config.yaml
n_head: 3
positions: "rope"
init: "normal"
init_std_qkv: 0.0962
init_std_o: 0.0142
lr: 0.00219
lr_mult_down: 1.5
schedule: "wsd"
MLP neurons of a small language model. Each row is named by its layer, matrix (gate and up: input weights; down: output weights) and neuron, and shows model dimensions 0-191. Each number is 128 + 24 x the weight over its row's rms, rounded and kept within 0 to 255. Numbers have three digits each. A neuron's up and down rows have the sign that makes its largest values positive.
After each neuron's rows, "fires after" lists the tokens most often just before its 100 highest values on Wikipedia text that the model never trained on. A number after a token or word is its count.

L4.gate244:130138102138101116123153135174101151114123150133159129069100133135134124142102128146116147165092089118149156169135157094134148130121096146117110107135131136121159153111117104070127077076091161124130109157120103096135105166115159150117107158084157161114087094121099144132144141146121104149156139118139089113102142153134142136160138170139115108169100163140113124086127155115098088124139164092129119110159119125164120131132123143149121117108141179148108184106149120108157107099140165130131109102112094139116149079175150152095092136155120098110102124106132096147130103139138117133
L4.up244:084117076159148109145082114162128117133138148116174159108133142152142125163140122110157106173131094130155158150141170106092158154103167113096129124137097165116172129129135139079103106159129095111111124110116134150163110138124161114116152121076153128099123151108111145123142169090089123127134138080120084133167124147126127131143136135095132153141147161149135108093109127071151118096140153117095114142152142095103121129138160106133131070101144158139142114118158170133167097130129155118118115109071106157141131093157124139097096146130104133118156142132125133127145120101175100102
L4.down244:104131104131101135132102122145087143143133138087174109114156126155116129128142130108174122133137113141135159166070121110101111136118140106078089132148114158122152083098096187142141177163134145094113108125174103165124104160112128107143134134112120113133117163080105164125112118088099100133104128108112147100139106129149125156128137092103118115117129163130136087113136164106130154112158130092109087119172143095114123098130142126147142096085137120091120107146168149145136155138145114098097086144126104146136074082126126123141122201137122128123150115120095133123162134120169115118
fires after: "\n\n" 22, "2" 18, "|" 8, " |" 4, "my" 4

L11.gate335:135138142067110124100123131102125080100154132155140099127140099145136140128168136097135110117117121148135080129178105149136106161139139141157124122102104104154133132130142171071130127120134096132143084131169133080125091113130125183106133110084104085175117129111148107110112136142123123126146116108139141098118155153136163131157117146114106130192120116161118111098098131124108142106157122135120137096142167104088141173153111102152073139082152149149119141113155131114128104132130069086160138156116129135125143112122138159115140138084129124110119142102161129135081170099151096163
L11.up335:088126114126140152156115098139107144141156132149123081161144101172099095119138087151132136127166157138135126127105144123167130109133142140098121050120088083151100116128111096171138127159118106124120098149136133120170142142098110088144136115122105117124167118160115159146148144104110116171136059135130130158116092100135105142143133140149150145103113101165072107110088127128109157117130127148120148100131071113114085115158154078105126128146121103120102128162120171131126134082128117117105101157114158114133115134140168100110138129162160121109187144138128131158128165142139112142
L11.down335:163148151140160115122104145147102140133150094130140130088114128100134067087121128144161126112099123092144157097159119127106146098120138087112110133095130149156118130139128128123140089119132134133085143139170148144096114124090123137140099163094165119208158131156129070130168142100133159106133129160123127130163150113129131134107138128138108160129084173101123133105131162121125151143164112143154097090099184144166120108121129133165104149122134099151101120088164120102159113097139143114147125145102136136103165108149101137108157096108102081129150104097091091135143134112121090118
fires after: " g" 20, " prov" 12, " t" 11, " com" 6, " m" 4

L8.gate143:163148130118107112150171150136111137139135179124133083142114134149115107104101138099123153080090131119114139130088102113127114112134155139116096137115096157120130157126092119106165124172100144169128091176083116157128086157120148085137125136091094108076165103131122146142149143135115079097138121145112158121128115111103152124113140102115176113115095146115116117111100105182124074092098165170148115139148122099131140106139097123123122132107129140110108161091088138126154120116172138156116116109109143100100159130117161163131136147159119121133123123117096097119144125136178161079
L8.up143:155125146140128134115128185148136126152146116127103131127119122158150153125121114100146140163153104166155105117130113095125161162125101115082104153135093144172116142149095120134126147112134155152126118114139149152122146129105160161155090134152152136144131103161152167145095075112121131108176142160157123126105108129108141126110170158122120115150124112136105140175113159130129130148069134136132132092151159130128130120093132150092107161099085108153123139093104154153120152140111081164131155056109152116110104059125140101137201115133115112140117110141164139092131133106088131153
L8.down143:165131124083111140085104148125132142163139141115088098136107128143138126132120129115088162133084143135161113100123105116085174154166096136078107117108131147170122129124097102114150097154140113130100142145149137118135147136083157145177139140132128097102136135158122112101139135087122122106132129145119143119116084128128146078110145135137128124113115124104100124111091122194122133122109134162118143045120118113118146126118149134097111081125119093129119139119119105146106162143140121135119119132116092112143111105110187160146147126133187122173129181120160126077121096156095155177
fires after: " R" 18, "D" 10, " sc" 10, " D" 7, "R" 7

L15.gate254:091156119125128096123138122112172139102092094157148134129106086133106141105124143158159117140075152131138120120156082103125134096148139101121150124148120124120076107108142096108125093123166097131161159116134086119113195172106114120123158157178108134147128081151122128102144174147122164110103187148104115122101177102098144103100153131141144115080140151109118078062127123138099158121110128102127126118162153107158153115148133153129086149161127146135153127148137108129128151122124132115140151096125094162156141101129125135132130109134121148150133091149094142111124089153098139127
L15.up254:144139136089138142139125099136131125162116156115105090117158094144100154121146147119117105113121173144108129120140190138136119100094108122155137100112125134085122128115086104140152117139120139106129202152100164148136135138084108133190126103075143142124116138113121122118151101129137135122167156128107126127144116119101122120097127163139095156140144070077118174140182105106173157156116119146096103126118124141120078115120140149098094149099111110124132106133094092133128131129072172132113112117073132118106145094147115106113153094094151147141130119164097128126135154161142137091
L15.down254:072178126071114154133120132128140124119150117122128108088116146139095117124124114134155143124105168139097127106148120106153106098186139078123166092132132139122122081112121082099180113132125114128137171159077158142148095105129114091142159090140109144123121142127107108133130099122128128100150120129124135132130124150124116140102142139083139170151140093112114141152148140098138166151102106138081130162146150173080117062151099160077103158084099136137142130128108117141150109144104139141171124088109121138109101122101130116116135167101135122121123109171104150153116115108145161134
fires after: "|" 16, "\n" 10, " | " 10, " Star" 5, ":" 5, ") |" 5

L12.gate155:161159109124136131177116137131133123153144190149140139116111156127036102143144125155131105136133133104142119149117117143117139141147142132125132121081133110133128139124147162093181153120129124152147101183106114088133121131112124137090121166180136106143108126099129139109086144176080164173108137133141117119152155173083132104173112107147116108107131130139126144132145086128120108150152130163108121098110113150106128158155110146126114123142103167173124118143126105134117112123134129158178153080120120118122142075109145140134163178108135116113133118181125146137142148063121137130
L12.up155:135126139134130130096147130162130110168176126147130117128149120135123105136104114131103123090105112124163091113148115134103115116147092108111140117096130136122149135106148139147150124084087128131101090151135138134166159120191099115137104175187124170130159080136111129139129143145116111093135104124149084085121115130121156095133136145145067132115096128113119158085150122145132159107117109115165154097096117131111096188152087115150125151103145141119125146087108122151131128142124138179159133110095108085134101108117126111165141165127145145142123166155071156091121107121135068125
L12.down155:133111126138165125146152133145155082154182140165116150146132116114121213091098115109104149142101116135080146170171160121131143118106139108088129158118124120134153131144160126112150126080115141152121114137125138136080124134111112134080155131134132082164076133114114159149148176164117094128146134095140110134140191149171149144151121198111107140147125120111141153067127121168129131130135079120161134148131124135148094160154125100149153126125117157122147118092157160136140132121176149171129127131115122135147127123120133136160131124138131132110159112144149122131141098083146116152
fires after: "\n\n" 28, "===" 7, " signed" 6, " |" 6, " |  |  |" 5, "\n" 4

L7.gate264:175121157127097156109139125098113132165157155116152117096118120098120145171111106146116126160071136079137095149142148135173157138119155123130131133134118156105177136076149185091099098110164088109118116160120112095107155149099130079132110181132142115120138145123101084098121158120131136140188139136125107092122102130113145167137166121117088126113166144094179112101127126137141144114129116156105122143116099153153139103149087166129127130143095150140121117139120092115109151124113105108164145132131148144136080127112108130078124121147079106097091156129115129115124148140122109113
L7.up264:198136110135112115132192159145129118123155141099127084123140123106139105135125104155108114154101126120148118131092115132172138138143139128079142107152183092116159127126159143147134130114087109100078160118110146111138145169142131080110122092120152101168116143097130133126102179116121141126142116131120061125116144142151132157130129101177103126117146149143188105131110126149130140143147108127142128098119123091116142130176125138127103131112121174112093142150069171118159136141145115155122131079158119121169102125094102105121115122122127149109174141104171148114094118092147119135
L7.down264:104120092131131099135177158124112101108161159090125096119144116068101101119126125155107066096139175159079117144144114118162104138138127127149152143101147132129131120124141132129148098147057165105077129081146136126104137095146136111124119098130123124161125104119131190112148106123116117125122147114147113119095137113136081104165117101144159131130148082084145162134131096133099127151125126121113124158152153124122125132142171114102117171123100166144134146111168121150133111167106167101127118125130089104132104109097121147159077110084124120174158128102136139130152143090128111130
fires after: "." 25, "===" 11, "\n\n" 10, "–" 9, "\n" 6, "==" 4

L7.gate420:164091158156133154126124116143120114149119134151179141138111132150143135133117172150145153121127094147158074147140146112089128078133137128091126148181088135106137123161094126144177107108153140125121123154111101105062126161111135117105152147152131116166134085156115115164148131152125115144138139134109131128155130144144143067113129152159151113174131135105116140122139130149126142164110089132135150117150182149101127113141146119149141130115099177129098082087140150110163150149122175130142122166128100133140154164139134120079126125134101152186135128178117095138153115162164134104
L7.up420:125088142114146112092130128112132094182118141130110133129161095145159146120165146135147149101153119114123126090098154156090109128155119120078131144084132110115114069123122119153099112089130156114120138108153096121147134116156134111149105128146150138131136142143111150137110132115152157151142169150100129159137152134104125140141105127122153132177102132173141131105120176126138178114113071094145148144108143118140123090128101175168132152110135127138092120064101143138092138158169172140134134116143114101134120153090155112110151122111122159150169097147145090130193107115108089088
L7.down420:104163125103141151132088145147127124143134107124076144107145120127147131171096091097098085134150167152116164148092127127162110157153125151162102138111095132085092137119157112112127121114130078138128172107097128150119135095132179117159121104110144134155117193131134132142124157118128110151135112145146151105146136128141113146151096118128096085102101087163155131088122163137166108128106133154122111085095100100125173098150127111102105105124172099129148133151110114146132124150130121093139153131118118134197117103099111133153070107109107090092130146124128124109129110120082152108
fires after: " |" 18, "00" 10, ")" 8, "retary" 7, "k" 6, " | J" 5

L11.gate208:139128136115113120148155109105150144118131137121093092129141124136154140098138129168161130118139137156115076127097105142139172177141125110105108138125137156107140144117150112146137133122118111107125096155109146126153149125169146119130114159170091161102075129140163136079121145167163142128135166123094130128154135158137121123152118144108160149119122100124111110102159134180082132133147126108088135142177147123105101105190109124088101130116078128128131155146112154133112151122165156125156124139132096079130164164110104175128109169139124147088153116180141119154191150106150162154
L11.up208:159194144124140118157103144136143120151105123134144156175140129123133129143111154127138126150129114153147161148086128141104195151139102113115102116123128125114146111133122128123114163113123141133106137144137123117123155117213134137157141126159121129085097161128141135132131155199148119086141177118068125127127096138140118134144095100074156156112126112130111101148115116154128140085114127115087132153128124119099145103139129131105153142156078118133158117164100155169107168149148116141133150137106127120132156130096139088113065130153079147131140135081150087147176142157132125121
L11.down208:117156157119150158162132125148140101130139137144168175130115166138095109156100089104124092106127134104167137167130144145110153136133132118110140083131148145128176114168133084093096158104105111135106115122142119140142120069113143122174134103141117098126124119145116120132089158146155109148093131085161112147100078170156179129146112100109161139145129108075155070115144115098130122139104131171097144136161161044133138099116135100141133081129088136106162135122137140128104152128128138106114141152115132152112102114150131141092144119124123164104129134122150152104119124088110121118
fires after: "\n" 46, " Is" 5, " |" 4

L8.gate380:167103140160144126097161112087126126156160172129062125122148105109111128105132136114147137158167140140134119127140166174149092117129135136177103153147112158090099168131119129122153153083137107123130128142140121134117145102123093114135126107088133171138175132103141118098130141107133145110120137132140135121075156168140047202137114111117121141094130122095091155134148121125109096112098183117135129132107123116106110134121118148120137157101102135104120116152137165132106117148124098130113140122113118127090161169100104122175132117133096129132135064138142111130097153142148171164
L8.up380:123128113154153091148142114134113068131106112128110141098113151138159152111115139150117146137107079167146096194119122110119145107150151149119150096101162151120098110149144084106114129125136096135176135111126156162115112127099114134158139140097102128164127137124114135154097126137107098141093161119098115122138121111116156112160112147139077138129156049150167164070154130094149108121158141125094147113146094143156103108150118121144126154107104150126154153155151102171113093146092132121124150155128152152081120118110134134112125069142107160158136154120157110082140149128139118160
L8.down380:150118115149150194123107144117133099152147144136084140107136132160149204125099117120120162174090076131159111125097122159140189127117128075140170138155097140118102150109120119096111152114155090124156118095115122108116122089147127106110152117161111134103129125135133087150112133118111096092155129125140108134113074101101117167137158135099135158174125135139113164121166134135102112084122137117142108105090135109113119136102127143156102120115104146147057115149128131121106120115113128156132148128129121146119137138065119114127101096135098156119130146122128132129120101202150146134
fires after: " L" 18, " El" 14, " H" 11, " Em" 6, " Ch" 5, " W" 4

L8.gate120:145141123152138102148162110154123112074147133079160169138142127193179133100100135125143125153132102099189140119152114119115077144159129124136143133142092159112091104119095120141153127124122128122112155171125181093164111098125130137148123103148133124118112109095117115115134116146177177140121164114179102149070135117162108140114118083106130138126114090134124145133136145111133112116140124129143145106164097152103155162105130118097123085120109112183133121127146154133126132189160116092119109105140132142159105147102168150096138130159121159136139131104129126116126168113162089135
L8.up120:100174132164102155082112104117077115129144109111096130115134132106146100174088134163102188115130162114119116081126144104115106123143116136092128155084130126123138100153154129124132122105152111154129181099140164119153130103152113094099117092123117110109156159165141122124130153107132139169084128158098106155106129143130114137156115100121156153102124141132147132126148139137127115147086110123156109106149121128185138133151129108104082169129133128127149117111086101149101089107120129127121115116128107172098146164170163125130107138158173126160145178146123106075122152086152158146
L8.down120:176078128106141122148161113148125109117151145172173142161107159146145143121128157101154097174132107127148153143139130153114169111121141134110123140162148151121112129101069159130101131125173157140120121117121121123134147141152122118159064139137149131155141184126134116153161124129154120119117156137171150149112132135145076100087124165146151154123096155089142142147132073163121094089140143108094136146112166138096161162128147114130100114076115136166102158164171126105116145112119168114134120114123099088137143102139113108147155090145129148161128089130122121135093147130124109096
fires after: " L" 16, " l" 15, "l" 8, "z" 8, " El" 5, " He" 4

L20.gate109:161128124128078130065114106087131143106145167147128143156158118137109173128077138155106133134140110121131126144091123138152156122192142094124122140129093169149145104125129130159113117184106146104160142094165109112192133099156105137124136101116156156128118140124117117174154112153127103122111117146107132135136167152131129121148136150086161110145155074086090144086099109148137087195163135124129127088146142120117162106109128094120129098134112114111093137153138112114099127119141142146132127131130076120134123133114134088134119137126103102118098124106115131114190099117146131090
L20.up109:142118099137124131152113139136090139137126131120143233112150138137117128131108146094149164143129116152142116093179181136144136098110145134096163136141136170141148106159083113109106141112135124140144125149125111167119125124143127138152118148125128119107136139110099104150155119140126124115134093177098096095128121130143114158175115129126173087129140126124080111128136166118127124173118123097123129120117109136135122140169145138165085123134153156114171174104071146128122134085124083141129101099130105076168154117157093098122142130146143164138086088122114141146080131115164152134
L20.down109:129137124177130124134115138060176173154143107111110103141117122079117104158130133077106112141122129104120125114097119161115167146106156122110115082142131123137084138160182122146133105184131100121147116146116126102125131124160118132150136163127102117088130113129147110140117132143138132144138101143125169125133123149151162050130167150100128105126102112127097169119127131120149125135137099144126161133130123150111122088132148128167113109117113104159126107085178106145113117122138115127171103138110099167114071167100140100118117122165128120157141159145133159130136123124147108040
fires after: "\n" 28, "| " 15, "1" 12, "|" 5, " " 4

L7.gate63:104109103153127100124132135144139072155139140161122078145089121105101140126103098168133114152112134097126106134123104134164118149159146126118156150126181136152138105166113141151132137189134135126150137158178116105104189129123132152141087163136138134159109175159119151136138150159089163131131139128129107157127106135130115106143127140107147135161164126105090105101186153106107116150155121152116121103148147132085164127111064135172089127133118134160111126112131132147179142117115152149123128139110129180113142149143099119140158124109162166133131104115113114141142146092060108129
L7.up63:096112167110140192127112147140126147103124159145091105131156105109115115155104108109132119116120084141083131116112109102125120101153165114118157131145135121101157063131120136130167120132112144145123139111126152186156110111162134127134156131146140133143124184111148099122092123160095142112106130126156066120155151150098153121132167099128104106067119124096109099126132117149119145153135125130101101164163147121153114141122108130146098127119133121164093125134095189119123157118121195160130113118162166146096121087106150097139089126131097105159128123112137184110141118142101134152
L7.down63:109088133116116111160102126134133103162170128155113081123170118121117139118143088150125159096086124130099100083106129143107118117100104165144187116088135103151166166197126161142128115135123140118119160123086151168114140139168106170136137141139126092151136123103118132121159151175113139147128157126113146076126132154138108144125119109131132130120137105122125116093122117142164156169179146124123141120118104153086111113127132158137139142096112120161092149111147140119087113117128183149167098147162144133139115086115180102120142100125139155158176107142132147116166142150110130160
fires after: " Z" 15, "\n" 13, "\n\n" 12, " Al" 7, "arly" 4

L18.gate12:123126116122071139115096126150117192146161141117113165117145121131144121128143155123143125167133143126166165137121117163137136120090114129137134145155090130106140153132116131092138083173111167166145140117124095151156145100148138130137170131156118131127137153081139119100115098128144113144056133137096135093139115129111080189112133133135123126109132173118168112115122155118149084141154141166124113104116118126100095135118132161186131122134129157106107126142085121036112133111172140131110141117149118153087150112117148118145118114098138126142134161054145126124143100120105133129
L18.up12:151104124118148110077102141144076137132143138084104127126158094117140092077106155062121105120110136131113103139141174080106152134151130129118115138101170131127110130132099096113132151129116175085128144100123146145140165126126122171163132132121121149103146118113117147149151131081128174119164102120080139114127158119117099150134105161137126108107121112168143120107062111111189103157126135135135119147143089116149115097165121145110104123150128088167103120115129141139149140122127115131121151145123101171139130096136106127148159115166134135149157040134118141158139133115111134091
L18.down12:127130148125134152117140138103128156114163118103088111160108097185170108107116152131118105201133094134100112114145150121142110111152138143094201111116143116123132144190125110127117100121140173095128113152136129150164135121149089126196125123119105130130104131113132151156142103110154130129060129160106121120098115113122154114099105148141132124110137085147139148094079154108129118125133135130068096120116137099155178084120145158120145155117148123138137140123137140174139088164157106155136103135106108129170153094106121127144145192107112118133136157144149147131130128150137115131
fires after: "1" 79, " " 4

L6.gate55:130093120136144104148137115101080121126099142121112134144140117175102118128073142133140141118103164156142167156147123096172127115148160112150171134114114111089133146129109155166155121145139147126137077169114072100124117117121167146133076162125134132160123105141073123122125119113146126109110109148145119101095148164137107098150139067138172083154118172107097108112149133141144151152147169112103111138099105112116147155137128145152139153119143122124139132107160138120145108092110142160129062137105129162131166157125124128121149129093156180129132121138127093061120124111097120111
L6.up55:116137118144151137157099133134118155150113129111147143141153166147128084178109160165164114137143114119114123063150158129142165154134108146128169118122123124139105098143075093179169104129136168127117092131100071135095128144127131145149117146134140113107187124125133113132104111130178130148131127160120126128100141155096090147094148154094127161089132143112143138058121104124130120169129109131123088142086113110182104128113128148066111130109149124111124136131161145123103149149139151153104152134134084155144134120128153106144146156097151148159077118147142097109110114137137111155
L6.down55:125091136126162157176115114138092108113129149151146161131128112172137099123099104155099198136142130137131162142123119152127111112135130114131126090130155123106149140138124115131148149123177147112161137130144109097162171104087137151116163079122135100122137097113137161138125148138144147152101128164108112112152184142110118113146122120184114157127122159136124132110078142118144118151171142105091149150094108127065118131100112136079117128126131164112126126127113128085115131096092160155082160154096125142149118097119092154159151123143156142113115084121077121145157142089096092122
fires after: "-" 26, " St" 8, " g" 6, " o" 6, " (" 5

L3.gate52:142115092136197136142122143161092122126147126163125156112141149112134167166135109127126112139090140130160109105156124130114126108167138129147129163146120142149115110102089095118136142092130126126108118151140077110117115102149123112145104143142081113099118141105150154107124069156122130153143165109158122125178120088108105132118118140137084134120138170171106110147139176138084101190099062155127136114095141131125132180131109115134109170144141155140121104149133136152137115088171160155094096102139138131124117114171118114065122154127129104134118108145085117121133116138128158160
L3.up52:164170097147145133101095144122147126129145135159120150112149131122129156155135121115154154131185153112134112112136143129120139133141167116143114120146150141132101120101110076124119180124141152073146122092128089157127128117125159110099099150133144090086117125144148104150149077134111124118159177145133146150147191061087114118100153156141129155113132136156093086148122171129117137149118082128110125132091110117143118082067090146145153132165112176148111130145141114117119098125137130119128118119119105152121118136170164103120123093125120130179151114128085176119137089131149116130
L3.down52:124139129134140126126121103136152089149144104170140170127123138166129108107170130130123154134145087075131152072142090103122149105110119114103099099121114126120130108092088076136134161113150173102140123117121149150132148146109116137120111135116105099108110163151107109094142118113147136110167179117111135132128176109075124130162141126138083101103133105129119107154144170115119126117099123153124175178097127104153090095129141163187129162134184154116116084116173131133145101137115139148085131178112148146150120125128120107143097144164133133125145127087104168135134102129161142142
fires after: "\n\n" 32, "\n" 12, "===" 6, " \"" 4

L8.gate67:118133194134100130144139129132121156118122130124122137130115163104139126114102127110153161136096122166137150190123159141132129152128120070102137137151144145133110142121132095096135155091112125107136157166076141100073118124125125086094123135128118094150139102136153140133122114114159098105155120091058123077130090158107120133176097098118164096135105140179138120087147102152117121128110137158117116102105140113097159111123147135122155095147095139109155121151116121117152126128107092068101094126128142112098122138144127162108144113126105124098130133102126144155087088116162064117
L8.up67:060118139151131175109121148114153203113166115110110150154155180125118096145126075137131128105136101098119149135159127113150141168136137063141114110138152103131151163109124084100126071135144133126089111115107150125141153196128116123097139121127117160132150114130093116135165135092115109147126150148152089109143153112139143156138149124134119147120068097155141108115131136117136133138142150100135132150103168160149125114127111116114127096162118132105167131114122097103166142128132135167174104130110125124185132135103123135167125146171105140118134127138139132133168074115147158129
L8.down67:142144145195148127125139134142100121136133144076107129095128149134158140179082154142140107120155155174145124130121139154159226099107124111136102138154122101125149085117143093114068114125126129141133137113151122119126132157152161134162169117086151147122128142166112146093132093156121119147142138163136116097131094114105134110145142140135098075123131096175133165120157147144169133145130130144135171125163144123159081147156132106138129106121119126132124125104113142153131105133115153091107144157127150165140177123094125136136082133122134102148130120102162104103157128104090105096
fires after: " c" 26, " V" 17, "===" 7, "==" 4, " D" 4

L4.gate27:135152127129120124135103132077161105131084145151068131126118132119183151151128137114152123109146086099114109133162111135108141154155153141166072120124130103129167081124134120141137178145148099139133135157133101151123154175096077119095144116137114160120126089135072149127141140145137109139136155141127140142104092123147099101166163121154127112117151130154123155089150090130136127116148059117106173134103102128121129164142083148154114104123124139094163151095129123108120131148153160134080094123152152140145127102121104136126115120118150105113120157128152176143121135126141108055
L4.up27:146131121152130147139116134120126112159171144133150140125148127143123112141170127139142094113096137147112146102106084130185170128128138121163123154136159126169155135151110142155095168100104126153115103121113146161148122136141135152122092107095144176141154155107133118123108113145124089143109138070110126142098126114132077112133104113121141135160125121153090173124125124095203150121097169151172123124099090146132162114119066143152105151129109137111102132099131166132099147114119102154124107089142153117126098139114130079122155152122113169167148094114174154115143105083143091126
L4.down27:116128123098119126105104164206175111143156125167152125104118174138154141153082134126140117167126146125132099121146113132140123114108105126127134135125154155108123173131096114162112129116151156135103127121122122118120130119127125157158108136174160116147124143093131083124138137100114152145100115172110135125109107117146208115153116114104139154119142097093098122133123160138086151094104162159108110128159122108144136160122060134106106111176133149164162102100159127126127123094102158112145133111116122133102146115110107096105112120148113139082168112102114136170171120089183110141
fires after: "\n\n" 27, "\n" 12, "==" 7, " \"" 6

L9.gate259:107111118111124077145136083117117111167112093120125142096146133134108099102116141153109110125108107134129114142156178167179105093131089103197128146100117098151163137125131122172157118131157159152131146141139146130160131106130119120115116126132098108150100128144072146119127114127109152157142115129102109138143128106190142115144073142128149128136111103131137155126159079095126133174109144111131113072089124157110118079110140110160105128147151125111138138118135135087164156094084158117094096124070127139118142094132113175136118120098118105137105160164111154125116125107103164147
L9.up259:116147093110125154137132094127134094151092130120176130108161106125146101132135172093164139154165137119087129120142085136169169107107126160091119154101117136164098109120138171166175139162125127127123145139125154112185143109137121157125149097178114137131141083108141118149131111136095124154136103094139173157127152175188094155115134150131129137140184141101122147089110112143085146118130133116130166066125136109155159128129143106124099159128162180146121131161128114135090112145128102145104095120140125131111144124148106150151120156094150128116109147119143155118126110108129151173
L9.down259:143123137177119115158117104133148068142133114123128138147129101102174080111119152124113094151195084132125119118162080125164135148166115141115109158128107098123158158158149117126159118136117113121165088127100118119108127068155106151126137110159155115128139185108097096151127100135153131124121122127139119076115163151121128115171094158120144140137153153122133127130124139168137147096137169109090140148090183109123125084101121100112148142104145144111129137126115109145095138112149152173137122182131116123115132114135119098130117147150109089118088118190104100150128150122086145130
fires after: " o" 15, " Sm" 12, " O" 7, " J" 6, " se" 6, " g" 4

L4.gate505:102107089168126122141144132091141134148190155086118153146180152121144127159126164159099119115147097133141125134185127110179105137091115132116136093131137142118145162141099133108118157117081137115130109105100144114131113143117117133166104106127136141121131156119090136122139130172112128127105138094163118133142087137146094158122159137139104137140089153113084137111173136143124133134082137123075117122149141127184115120117110130148151146131108144135116139179106131123166133086170126110152097132139143099105123139085150066118129097115163117106147119167067074109149096123122129143
L4.up505:135079152160165120138144146117162129108142116086123105114140116109093163117162151177122113157100139112184130160165113139150140140102110135097118097111124155121131124153123058083115169136116154154133137120137132142093148164110151161148153121155151144139125162144089146114128134134158123099080102110132130147167131134098147132091120173128133100100099144117119130145179159146185159168124116126122118114127123118127108135095139115179129166158124129139097107148090111103128113116162141120135135107145107111104111158073150107114128119112139152129159118196132122097139154163119133164
L4.down505:139153108152147084115128159179163104126156142137183164119092180099170119174139094118177140071138113127130148123133123108147131095084141126183138143105145158160117123142131173157130101088104149131123090142111096098113134106097123160132130110063126163132158120134107142116100145111048100117132158148140114134093113108161151072121109120110140124153159158079089118096106134118124144127139138157144102110122128117142129147119120150101100104112128131129106148113168159159120119130135173109122135104140113125120145110163114150156116115116120148126099144103137137123148137108127123118
fires after: "\n\n" 32, "D" 9, "\n" 6, "o" 5, "a" 4, "am" 4

L7.gate85:119128121162121132117184096183108145172130131104145078165139151085165148136101137106117170171140156137132109086157106133173105124135162140111108154132114137119092142118112098128146133128114101114132140156094121058109133118147103131149139091116135129090139105140140116113107106147154125134069135175158156090136107114145110131066166122104152180147141142087119139146130123131137110106137136133066146149105107122126104158115098149110121142157128151133140132093112127137130102142168115076107129135144154122168129137120100133151127128086104148092153137165111164117110112151147108117
L7.up85:097078093112189100125122146100095145127126145101149142113146089144097154151132139143151167130176133122115114123103111135146192116138115169144114131119099172112103126135128139158113112144118134142108147104180104152136121156099138121168121149123125159148138123119108130127077140100112096140157153152099135065123156173127139129173128161126119121118150139126121149099118157113099150105127113131121106171126168132109128122144129115069167142129090187138136123180101118104108137120155175146135140134102148149135167103147124122132148095156161131127139141146147094100166153114172109104
L7.down85:132110100121165183135106110132115068092170145096157084120123118120113137112121092124118126136121115098141146145152148125111127145155099137126116145152123139141100156106096161143131140114080158129110138163156151133162150124114117191151122126159122145149138113098133169136117133162096141132082126107137146144142111129131139120114107131126084087119147122153102134128116128094163148137143122091163131166102119117104174145102096119118146146107094154145082133107164165131094088093070074107102138093125086124192132166127122147110151126144143140135127091107165165129112108113141101122
fires after: " (" 20, " \"" 18, "-" 5, ") |" 5, "P" 4, " |" 4

L9.gate311:078133137119099115189143115151151130144101149134140088103092100118083117082101157167185148152140143159120137147104114101173130143102124130097125163119142112144124163151136113128138132121159130152113098096129158080145164128119145123094135152110132086092119123165125105152126160109107128101101133173101166138136180085176105087160090121145149143061130147147128174092107104171102112128131102128138126158126110151140152106088167118119126143134158131139128094109135110109127129121121132138144144133093114112125152123142095115103129133144114102169144124118093113146145147144100100130
L9.up311:125066152108099159141118137177136149142112120157119117131113159143113137087096117144115137120160156138123166139125129116120097163119144177100156139140122109123153173131159121153107139121129055119130152109109119117086118094153120174161136134125121143121106116102108137138117121127194131126114127169156125131102145130096111101145148093136152124128143102151115115127188100158139099145108153127113083074109140073113122151098159160104123155128127148163115163115097127136140141104111114119154160129095133128136153161166138186145150100085098137148139119144105147099171087136108130122
L9.down311:097136160160111107128163086137148181160128151175097151126156134153115116135111100150101093117098117138105159116125142130134165143121090151168051163114143148162113156127138133096144110131165116126131155110079084099136128096113161174155183107154128136078150130154146120132148118119190097193119136149121140130148138127145128143130129128130131112115122135146140110144158165140154116140114127145116114105139095123118086151121126144132110127128076125124177169135159117108104163100090145125137105117123081171117125106141162125170131100147136135117143107114144158128122111140137137095
fires after: " N" 16, " sp" 9, " K" 9, " R" 7, "R" 5, "C" 5

L3.gate300:163192087140155137109153109137125104080146113111119149092094159087135151079111115110114107132089131136125133118101126135113060134143129155115097125134105138123140194143151148145185144107149123105115128110172136130126129098113179124156124168133140103115077134110153148149102172132153124115144153128133111115132156135107197106127128126119084135137144147112127122150120149128165114151135156116110133129156121121150160139127131145115092160133142127113130158111099111152157134160121138109148124124064124099130163156149102123121081107151106130130086071151095119131122144127125092171
L3.up300:157152106113142176084139081158145147135129102146120165074086124127128132095134119100121125171130112112126131120140167136143081115100167141112123142162128136128131187129153143135194140139119145133129134128168134131116126141098172102131116184152131120138113129105156097176130178119202130106090148110159101138120146086126191146113133112140107131146144116124155124159120146126131117167154195138113165135149121113141145165121130137128110110106134139103160129139120118139130131141125149096131137147057092120118161157149101129116088114123111123112108108113108117147134112124116087148
L3.down300:142119127110102132138121091140120137186134136130148156136086101176130123189166108102133163156114102117105142123166172115107167161135148086107128155143148145121124119105103164124132133152125121143149107063130171147142129163126129132102128151108140137154121137147126080145124115111150126127081128085125124175117139140162110136147162117127164100145113119137139085150175118122119149128114116075116144135182137105117132145081143135124133072096136135123137159109114132140110086133097153103114110172162119136092118123147173131117158131142156120127129089064143156110177143128148124124
fires after: "2" 76, " |" 4